Weights of a small transformer language model.
Size: 13 layers, width 224, 7 heads of 32, MLP 896 tanh GELU, vocabulary 2048, 8.41M parameters.
Architecture: learned and rotary positions, no biases in attention or MLP.
Training: a variant of Muon for these matrices, 593M tokens, 6414 steps.
MLP neurons of a small language model. Each row is named by its layer, matrix (up: input weights) and neuron, and shows model dimensions 16-79. Each number is 128 + 32 x the weight over its row's rms, rounded and kept within 0 to 255.
After each neuron's rows, "fires in" lists the words (lower case) most often at its 100 highest values on Wikipedia text that the model never trained on.

L8.up464 [163 148  81 107 144 183 149 148 107 170 120 140  70 187 116 125  86 115 100 123 156 116 167 140  90 180 198  88 126 117 136 138  92 112 103  69 107 132 149 128 120 106 164 188 101 131 108 158  94 114 142 138 128 105 162 138  98 135 105 135 150  74 121 140]
fires in: "by", "of", "starring"

L7.up50 [125 158 173 180 153  86  98  80 165  91  91 132 102 107 101  99 166 118 121 136 129 145 131 130 101 180  72 114 138 111 168  68  93 109 184 115 150 161 155 129 141  98  78 103  72 145  53  80 127 190 109 136 140  29  95 110 133 109 114  87 133  82  97 155]
fires in: "a", "away", "across", "agreement"

L10.up188 [122  68 130 168  61 151  96 150 115 132 138 104 175 175 128 149 128  74 126 109 121 162 101 107 117 110 132 135 141 186 218 150 155 138 177 122 127 128 174 166 118 186 183 204  76 141 139 159 128 115  93 125 167 178 129  92  99 141  65 136 139 138 133  81]
fires in: "who", "which", "that", "whose"

L7.up655 [ 94 142 107 138 186 130  50 183  88 134 100 186 155 117 181  88  88 142 134 105 135 160 135 151 107 111  99 141 112 128 169 117  71 111 157 107  67 128 164 107 123 185 126 113 113  77 120 157 151 127  94 109  87 125 149 118 177 102 119 139 124  84 128 135]
fires in: "by", "with", "of"

L10.up647 [132  95 114 201 112 166  78 156 159 137 171 102 112 135 189  80 137 133  68 118 150 189 126 103  99 187 128 121 176 140 167  74 171  69  77 163 122  62 141 134 146 134 155 182 195  78 202 153 127  92 120 103 190 173  68 118  82 149 157 105 154 129 142 116]
fires in: "that", "which", "been", "be", "to"

L9.up303 [129 128 106 153 121  41 175  60  84 146 203  95 151 168 154 112 128 152 113 148  68 117 171 136 148  36  88 162 115 144 115 160  88  86 120  97 184 112 127 180 113 164 136  87  91 156 162 119  93 166 100 147 138 117  92 131 202 113 150 104 116 126 121 121]
fires in: "that", "which", "it", "he"

L7.up303 [135 160 146  88 113 134 176 133 164  85 143  86 128 159  75  91 122 107 177  70 166 110 139 113 138  79  91 122 127 145 160  82  93 137 115  48 137 108  95 162 169  87 215 137 102 196 125  69  99 179 128 197 124  63 121 141 142 149 144  60 153  81 205 164]
fires in: "of", "from", "in", "1", "a"

L8.up14 [106  54 126 184 110 103 187 134 126 114 107 132  89 128 121 164  78 121 110  55 148  84 194 139  83 120  81 147 128  88 175  82 108 140  96 168 167 127  99 129 128 104 102 118 145 152 123 157 154 138  95 158 134 110 124 121 168  86  84 108 158  78  67 177]
fires in: "of", "to", "for", "on"

L7.up848 [126 114 127 119 115 108 168 127  72 132 131 116 128 115 118 138 118 152 167 154  69  80 138 185 178 129 140 155 100  78 147 128  90 132 144 164 203 132 140 156 134  67  74 145 150 109 123 156 114 109 116 115  88  82  39 177 142 146  91 131 151 139 195 133]
fires in: "united", "commercial", "on", "russian"

L4.up478 [140 133 145 125 155 120 116 170  96 147 127  85 110 110 184  94 146  74 162 153 174 141  94 115 142 140 154  97 107 174 138 107  89 103 156  76 216  94 127 115  92  98  84 126 102 141 131 163 153 152 111 137  98 143 179 128 158 118 101  80 109 135 149 166]
fires in: "during", "following", "then", "to", "before"

L9.up67 [164  86  90 119 141 124 157 157 126 182 110 132  92 156  83 130  67 118  97 134 152 132 161 122 125 134 211 156 178 174 107 158 147 178 158 108 134 130  82  81 111 103 133  37 131 141 177  71 188 141 125 174 102 164 120 178  88  83 176 104 171 143 135 156]
fires in: "in", "where", "since"

L8.up657 [110  87 118 158 160 147 130  90 160  80  90 190 115 103 147 129 132  75 126 110 183 155  63 138 159 139  82 123 159 115 108 131  80 116 171 155 156  94 126 120 202 112 131 153  87 176  91 190 144 120 145 122  97 168 133 110  92 102 102 153 113 115 182 117]
fires in: "was", "to", "of", "remained", "became", "being"

L10.up49 [143  99 131 120 183 153 122 147 135 146 131  89 103 194 105 130  89  60 161 128 124 100  80 143 111 167 103 102 104 119 156 197 204 129 124 106 120 112 122  96  92 136 145 205 116  73  96 150 152 160  90  89 105 104  83  88 126 136 145 146 117 117  81 119]
fires in: "which", "that", "and", "it"

L4.up205 [ 92 109 145 165 100 186 122 124 113 150 165 157 167  67 134  90  70 127  88 137 145 158 108 134 113 144 146  84 107 141 122  56 128  87 122 147 112 140  99  94  97 172 134 154 134 120 140 149 156 152 114 133 133 175 161 113 106 129 123 142 138 134 127 102]
fires in: "each", "up", "this", "that", "not", "which"

L7.up17 [124 133 171 141 148 180 130 131 141 103 128 107  81 128 102 120  95 118  83 138 146 129 126 155 180  78 140 106 129 158 165  97 160 102 197 135 119 143 146 123 140 140 120 148  97 180 140 142 125 116 180 159 172 154 146 185  69 121 131 112  91  99 152 162]
fires in: "to", "t", "top"

L10.up63 [ 92  57 182  92 201 144 176 103 104 127 152  96 136 150 140 164 142 102 111 119  70 143 105 111 135 175 146  76 167 172 101 126 135 191 113 118 191 141  88 140 179  58 109 138 113 158 141  94 107 134 133 168 108 146 152 107  82  74 128 151 133 128 154 136]
fires in: "an", "ann", "anthony"

L10.up198 [136  94 124  71 139 164  68  96  98 165 110 108 144 177  93 119 143 126  94 116 186 123 152 169 150 123 120  66 116 147  82 119  90 159 129 114 157  76  64 172 127 135 154 138  80 142 183 126  88 156 103 132  68 157 112 108 124  98 142 137 122  82 110 180]
fires in: "at", "played", "worked", "born", "working"

L8.up145 [124 144 108  68 133 142 119  92 110 105  96 144  42 107 112 153 167  87 149 135 169 105 119  82 110 154 108 117 146 108 106 122 174  84  81 145 124 123 179 163 125  72 112 127 107 187 108 150 159  95 113 128 119 173 108 130 165 173  91 126  43 142 213 120]
fires in: "of", "to", "during", "his", "after"

L7.up285 [143 172  92 105 133 132 125 114 197 129 160  88  72 114 131 108 126 129 186 121 181  55 129 128 101 129  99 143 168  72 125 178 110 113 127 109 163 122 118 178 171 109 155 175 138 129 127 144 130 127  91 139 141  80 114  63  85 112 150  94 118 160 148 202]
fires in: "and"

L4.up129 [128 141 133  98 104 102  90 114  94 108 135 130 153 128 182 173  62 117  96 162 109 139 177 116 152 121 167  50 120  91 209 102 135 129 138 107  99 121 103 117 103 163 140 159 126 131 134 126 100 153 167 123 186 117 145 128 163 126  97 125 183 164 115 150]
fires in: "railway", "of", "vessel", "real"

L8.up411 [130 137  77 121 104  88 123 143  99 191 125 144 117  68 144 211 119 154  97 158 119 126  84 149 146  81 195 136 115 151 158 152 111 156 145 145 113 102 116 147  92 131  59 110 168 102  86 154 134 114  87 118 132  99  97 129 172 129 119  57 174 159 131 129]
fires in: "from", "of", "to", "near", "north"

L9.up820 [ 95  79 116 110 133  93 143  53 114 133  85 126 150  95 122 120  99 113 119  59 152 179 146 166  95 124 159 106 135 137  85 188 116  86 131 188 138 135 106 117  80 138 103 132 131 146 117 129 172  96 146 113 125 153 156 124 153 155 143 163 124 178  73 144]
fires in: "the", "then"

L8.up334 [124 119 153 135 197 123 118 143 125  97 110 119 114 165 106 138 175 168 129  82 106 104 101 160  93  78 139 203 147 190 130 137 134 110 131  34 194 117 133 144 115 159 120 173  76  81  67 129 127 105 153  49 162 114 167 173 120 113 171 190 158  99 181 150]
fires in: "was", "be", "were", "is"

L7.up881 [175 134 103 135 136 161 152 120 182 147 141  98 119 132  68 133 104  97 106 122  91 133 105  93 121  73  81 150  97 120 146 140 154 115 141 115 118 139 121 139 112 168 131  83 107  96 127 132 107 167 100  78 179 135 145 155 178 137 180 167 154  60 163 163]
fires in: "and", "to"

L10.up837 [120 128 192  99 162 102 107 103 174  86 139 149 155 104 124 187 139 176  97  83 133  97 160 177 123  46 135 144 139 182 126 111 144 163 162 171 120 128  71 161 123  87 116 112 169 140 143  70  84 141  29 113 104 173 161 116 146 104 150 119  98 154 167 119]
fires in: "was", "as", "is", "became", "not", "been"

L4.up328 [111 125 125 153 122  90 156 126  90  89 126 138 128 143 155 173  98 121 122  94 135 126 112 175 171 132 156 104 141 130 117 176 174 136 188  97 176  77 116 140  86  84 128 144 139 126 122 184 140  86 136 110 196 130 114 180 146  46 188 178  91 137 118 185]
fires in: "of", "drawing"

L4.up475 [ 75 162 105  96 156 143  67 195 158 159 123 126 106  95 104 155  95 152 116  34 134 110 131 131  80  86 128 142 134  84 134 178 104 125 113 110 141 131  53 126 163 129  56 164 170 124 130 125 171 195 125 149 125 143 115 113 158 151  79  99 133  99 154  45]
fires in: "the", "whose", "your", "local", "this", "alexander"

L9.up427 [111  64 186 134 172 197 155 131 158 106 124 152  95 144 170 134  60  77 134 137 114 154 143 138  80 199 181  87 105 102 148  83 166  76 144 123  90 124 203  61 162 111 150 159  65 140 160 101 162 117  96  87 115 186 136 152 133 110 126 168 139 171 133 138]
fires in: "to", "began", "started", "would", "will"

L7.up789 [107  80 110 151 151 123 109 124 139 138 121 109 125 126  74 109 110 141 132 131 160 169  75 125 141 117 125  94  61 106 130 182 131 115 116 169 127 151  80 107 172  98  80 105  91 148 146  77 104 146 134 120  77  72 186 111 162  64 157 141 105 171 160 167]
fires in: "north", "west", "south", "east", "southern", "northern"

L8.up342 [133 160  73 132 140 160 184 140 168 130 114 140 172 215 103 110 107  99 117 156 133 137 119 136  86 102  80 153 197  61  92 167 184  84 118 138 111 151  69 160 216 163 113 132 122 107 118 152 152 187 118 150 132 164 180  68 187 130 110 114  83 138 108  64]
fires in: "the", "most", "only", "very"

L4.up265 [ 97 153 136 139 134 168 137  68  69  83 109  75  78 107 140 103 107 105 176 144 212 168 134 133  91 150 146 136  65 138  99 162 113 109 170 127 151 141 130 122 146  84 154 155  70 155 113 141 166 104 144 173 144 127 156 104  85 156 143 173 126 134 133 187]
fires in: "to", "can", "t", "using"

L9.up727 [130 143 125 111 145 178 134  86 116 140  80 132 135 135 114 124 107 148 102 152 135 153 160 135 163  95 142  57 182 106  77 154 120 117 117 147 148 107 103 125  93 148  91 188 110 166 110 122 110 154  93 119 136 102  61 110 106 148 139  79 144 152 171 117]
fires in: "july", "since", "february", "january", "november"

L7.up216 [ 85 138 153  97 173 118 118 170 130 147  76  51  97 131 125  91 189 131 101 191 160 125 125 116 113 144 157 115 162 133 158 133 204 111 244 139 169 151 179  92 135 111 102 142  84 139 178 102  81 162 134 137 146 124 111  96  79 200  71 154 115 120 150 101]
fires in: "would", "can", "could", "will", "did", "not"

L4.up758 [111  93 115 177 193 124 127 185 105 116 136 133 137 116 136 129  99 149  80 175 167  99 132  93 135 124 161 138  65 185 125 132 118  83 113 117 115  88  90 120 100 176 114 197 105 135 148 158 117  93 136 110 116 118  97 114 188 215 146 100 120 132 202 124]
fires in: "that", "example", "which", "how"

L4.up412 [107 148 159 111 173 118 152 145 161 132 188 118 109 119  93 150 165 149  97  83 152 236 120 149 125 155 150 138 114 126 150 166  70 123 112 107  84 107 117 115 121 174 120 114 113 169 122 137 125 121 193 108 111 118 160 167 134 151 114 144 153  86  93 188]
fires in: "of", "between", "among", "both", "other"

L7.up660 [142 136 136  98 111 146 123 182 104 132 114  84 142 119 119  96 124 127 149  96 178 136  89 193 145 122  69 116 167 144 137  94 114 117 181 145 162 142 121 138 128 176  82 134 107 141 139 134 173 148  95 116 116  88 116 109 200 132  94 139 147 146 135 125]
fires in: "of", "the", "between"

L8.up56 [141 151  85 152 144 176 122 132  74 125 126  98 150 109 138  89 130 132  81 134 111 107 140  75 121 121  98  86 175 151 118 158  95 115 127 123  98 145  88 122 103 164 156 115 157 143  97  58 111  80 164  61 115 116 147  77 154 149 104  49 134 124 156 117]
fires in: "the", "with", "they"

L10.up654 [ 62 126 148  87 153 171 139 153 156 124 198 130  62 100  92 105 158 116 142  99 185 113 184  90  85 139 181 136 137 118 154  88 150 147  84  98 105 140 105 201 137  93 119 115 118 153 145 145 143 113 111 125  96 113 117 153 143 150 180 197 158 148 121  68]
fires in: "after", "along", "before", "during", "while", "at"

L10.up96 [117 102 144 178 188  66 139 148 134 142  81 123 111 135  82  88  72 120 133 153 146 124 134 135 124 151 178 159 131 137  88 143 132 143 177 120 102 142 119 175 160 138 119  89 106 124  97 135 128  89  82 164 146 132 130 114  18  80 147 151  86 121  73 144]
fires in: "in", "a", "institute", "management", "or"

L9.up189 [167 162  60 131 134 148 102  93 104 163 130 125 104 110 164 137 131 126  98  84 149 131 180 163  91 107 118 154 163 136 129 156 100  87 146  68  82 117 160 206 126 140 167 115 159  86  86 155  85 124 210 124  91 128 124  92 181 110 127 140 140  93 165 176]
fires in: "by", "with", "and", "chairman"

L8.up324 [ 88 167 133 139 114 144 154 114 122 143  99 132 148 152 167 113 141 135  89 139 138  89 119 142  99 157 132 134  97 131 110 158  70 178 155  73 136 103 144 209 131 143  87 107 184 141  31  73 121 138  79 102 129 104 138  81 160 153 152 133 133  73 115 126]
fires in: "first", "one", "the", "only", "second"

L8.up697 [153  99 113 110 133 143 255  93  47 166 133 102 175 102 129 161  54 154 146 150 126 141 146 119  21 123  99 179 113 100 168 172 179 132 148 171 189 157 186 154 126 145 153 133 205 165 134 158 120 173 146 128 165 140 137 102 139 161 127 117 148 126 171 125]
fires in: "for", "of"

L9.up740 [121 144  79 129 148  86 196 159 100 174 147 125 115 110 101 119  59 125 116 128 153 159 156 107 118 118 135 124 124  56 182 140 165 139 116  84 129 136 173 183  98 147 122 144 119  99 130 148  41 162 144 115 186 184 148  97 125 116 132 137 155  57 176 154]
fires in: "of", "led", "find", "over"

L3.up86 [162 144  64 115  66 166 145 174 122 163  98 120 129 135 109  79 179 134 102  97 121 168 131  86 138 171 107 102  75 129 141 168 137 142  79  77 165 116 150 142 107 127 168 147 179 154  86 130 167 128  81 156 102 111 148 161 164 120 171 131 140 158 131 188]
fires in: "there", "appointed", "industry", "matsushita"

L7.up842 [142 132 124 132 159 117 102 138 149 126 185 203 122 138 134  72 143 122 143 112 147 116 136 140 115  98 136 155 110 152 137 132 179 149 145 187 114 117 118 148 170 178 101 211  86  73  76 146  57  58 121 114 103 179 151 149 181  80 146  87 113 113 171 143]
fires in: "s", "mother", "his"

L7.up605 [179 105 123 115 117 117 104 136  75 158  59 141 121 115 144 133 142 131 144 107  96  54 127  92 134  91 106 158 157 105  72 100 160 160 115 156 192  79 130 132 116 143 143 221  95  76 127 158 107 165 111 143 153 154 165 151 172 129 103 185 133 140 198 110]
fires in: "the", "her", "population", "its", "his", "there"

L4.up252 [ 81 139 131 127 178 131 187 107 123  96 156 149 117 198 141 156 151  89 155 146 136 140  82 113 116 139 119  96  86 128  95 138  74 174 180 128 147 166 122  95 100 137 154 123  92  96  70 145 109 139 150 126  91 104 152 134 147 150 154 103 163 138 117 142]
fires in: "was", "is", "waste", "israel", "israeli"

L9.up12 [101  61 135 132 147  68  93  98 161 115 129 101 147 115 201  75  58 104 126 135 148 165 116 181 138 147 138 138 165 166 163 205 169 118 135 128 146 141 137 126  74 148  81 106 131  98 146  95 139 156  76  93 146 122 165 105 118 202 171 119  75 121 164  59]
fires in: "however", "that", "which", "as", "though"

L8.up860 [155 127 154 118 144 102 130 138 118 128 130 179 139 176 115  90 118 143 147 143  49 134 115  99 126  93  78 159 104  97 175 161 172 129 111 111 119  60 127 132  96 135 148 124 174 121 112  78 138 144 183 153 118 182 154 201 132 117 132 146  89 102  87 150]
fires in: "the"

L7.up695 [108 130 176 166 152 156 139 131 115  60  81 118 127 157 150 108   0 114 128  83 123 162 112  75 164 106 120 150 107 107 156 128 151 134 148 169 175 134 132 116 104  75 114 133 101 131  98  95 167 161 129 141 174 134 133 176 165 122 147 110 124 146 140 119]
fires in: "to", "the"

L8.up65 [161 126  81 156 114 129 142 159 149 158 164 140 126 104 155  99 120 139 124  92 100  95 151 109 128 144 172 123 126  66 179 170  93 154 125 102 158 143 107 168 178 138 125 154 100 107  72 154 126 169 144 132 158 117 154 171 151 112 116 139 107 126  94 167]
fires in: "in", "the", "southern", "municipality", "northern", "participate"

L8.up381 [144 112 185 127 110 129 134 129 163 107  77 134 116 167 161 127  91  86  36 115 111 179 151 129 128 116 159 132 193 107  72 170  74 122 123 102 170 127  84 134 100  81 168 102 130 123 107 170 124 101 160 177 117 119 103 174 208 141  66 128  87  81 171 146]
fires in: "on", "one"

L7.up132 [138  93 153  93 101 103 131 140 127 110 138 100 169 118  91 157 158 108 113 144  55  83 102 141  68 120 107 118 135 132  92 170 120 152 158 136 136 172 124 124 141 171 105 121 108 177  76  84 151 104 148 120 149 155 145 121 156 164  88 135 205 139  83 109]
fires in: "of", "opera", "federal", "location"

L4.up842 [126 149 142 102 164 132 178 147 151 160 100 114 120 103 168 135  94 130  93 188 104 173  62 103 139 102 182  79 145 138 121 110 137 132 177 158 124 155 175 133 165 158 119 104 113 102 146 110 122  59  85 118 129  96 159 162 111 108 131 155 101 121  91 125]
fires in: "water", "west", "rather", "east", "south", "hair"

L4.up333 [100 182 175 131 123 151 138 145 118 123 131 124  92 105 197 177  70  94  91 175 146 116 140 103  99 135  86 135 200  72 133  93 182 176 106  42 174 147  85 106 158 130 132 109  80 141 163 136 134 139 143  92 123 110 133 151 119 122 118 167 105 148 137 137]
fires in: "in", "lost", "of", "reached", "leave", "unit"

L4.up893 [ 99 131 101 120 163  99 146 102 130 184 115 123 160 158 129  87  54 180  67  77 102 170 137 148 117 122  95  81 114 104 151 171 130 119 143 214 132 145 133 158 142 218  85  83 159 132 114  93 138 147 169 141 120 134 142  81 104  99 160 165 132 148 197 167]
fires in: "over", "has", "have", "vocals", "only", "nine"

L9.up756 [148 109 138 139 123 127  59 138  91 135 130 131 148 130 134 115 126 140  71  76 139 163 190 136 140 103  93 109 137 165 117 151 211  80 192 140 150 135 162 210 166 134 165 116  94 121 110 171  84 130 128 183 135 140 149 113 110 139  88 112 239 160 157  63]
fires in: "they", "who", "he", "that", "to", "which"

L8.up272 [107 141 111 135 115 168 123 128  75  81 175 115 153 148 135 194 150 136  71 120 173 151  88 159  77 165 108 121 161 128 159 139  93  99 125 155 162 133 124 115 121 112 106 159 117 109  80  87  99 168 122 121 133 129 108 179 114 138 189 176 148 106  74 188]
fires in: "were", "was", "is"

L3.up129 [127 138 119 152 181  97 194 171 161 161 130 129  77 112 144 126 145 133 121 104  47 108 161 102 140 141 110 150 142  98  66 131 134  92  81 111 157 196 131 131 173  96 148  86 132 124 140 114 113 115 147 150  94 153 143  98 133  61 134 153 191 130  99 175]
fires in: "a", "born", "airport", "former"

L8.up731 [ 94 121 146 155 114 159 166 197 122 146  92 132 114 137 113 106 139 175 136 123 138 168 180 150 106 114 149 109 135  79 107 141  90 131 148 126 147 103 102 156 128 144 170  99 149 179  90 128 100 123 130  97 121 130 111 104 141 135 109 176 180 141  83  94]
fires in: "as", "at"

L9.up50 [210 180 140  96 138 140  84 138 127 161 119 145  89  97 156 139 146 122  90 136 165 143 198  78 156 143 112 144 133 120 171 128 146 158 145 130 142 183 145 151 169 170 110 113 161 129 105 178 159 105  89 124 105 176 101  64 152 130  90 157 170 163 170 119]
fires in: "he", "to", "it"

L7.up236 [137 139 101  74 133 182 150  98  92 122  84  95 151  88 122  94 135 129 141 146 168   2  98  97 161 115 126 188 126  73 156 162 159 160 145 152 178 122  84 164 199 122 148  88 126  91 131 140 102 136  94 107  99 132 132  70 148 137 112 164 107 102 114  94]
fires in: "the", "more", "way"

L8.up63 [ 78 116 120  83 126 139 180 127 120 154 108 153  88 155 111 136 109 184 119 110 156 112 121 107 205  88  89 100  93  49  88  85 116 140 169 169 126 115 148 126 104 120 139 128 161 182 128 155  93 160  87  84 187 143 107 138  89 144 118  68 145 125  80 140]
fires in: "from", "for", "of", "about", "during"

L10.up850 [166  70 110 194 113 173 155  63 118 112 124 104 158 150 173 165  53 164 188 192 144 124 143 147 198 143 120 152 138 159 157 129  96  96 116 126 210  93 146 144  82  64 148 128  88 147 156 116 168 163 101 167 176 140  72 159 134 164 117 153 149 114 111 117]
fires in: "to", "two", "three", "six", "four", "a"

L8.up835 [170 114 149 121 140 104  69 130  68  92 146 145 151 126  48 171 152 170 175 164 141 138  79 177 164 137 131  81 131 165 119 124 126 121 135 119  77 132  92 149 138 159  86 133 172 140 125  72 127  80 168 131 158 149 108 126 108 154 146 132 140 157 122 132]
fires in: "is", "was"

L8.up3 [144 133 121 128 159 131 101 135 102 139 109 120 136  84 110 157  64 143 111 138  34 146  91  95 118 144 117 151 149 146 193 120 144 171 130 116 135 106 134 141 119 146 139 150 162  88 168 130 116 147 183 150  79 147  74 173 134 115 147 202 138 128 130 118]
fires in: "an", "any", "analysis"

L3.up108 [128  96 166  93 149 122 147 134 147 109 150 123 179 129  99 154  99 102 110  75 132 116 100  71 154 116  71 173 123 130 111 154 148 137  68 138 108  63 184 135 163 142  70 162  91 124 100  98 145 145 169 162 102 125 157  59 123  98 119  81  94 163 136  96]
fires in: "type", "total", "stranger", "movement", "table", "dance"

L7.up448 [124  90 135 143 141 106 142 116 136 172 165 113 160  95 183  99 130  96 128 119 115 117 146 127 225 174 140 183 124 166 192 116 142 120 132 111  94 143 163 126 148 116  99 127  95 153  93 161 124 157  88  84 119 130  75 107 145 164  73 130 136  84  89 110]
fires in: "he", "it", "who", "committee", "that"

L7.up340 [117 160 112 155 176 146 143 175 150 108 142 127  99 110 154 128 114 182 172 159 121 166 167 104 105 154 117 148 138 124 124 194  98 135  88 123 160  81 129 164  84 117  59 151 146 147 167 155 134  92  82 153 144 132  85 122 115 110  65 122  98  95 153 140]
fires in: "and", "but", "of", "what"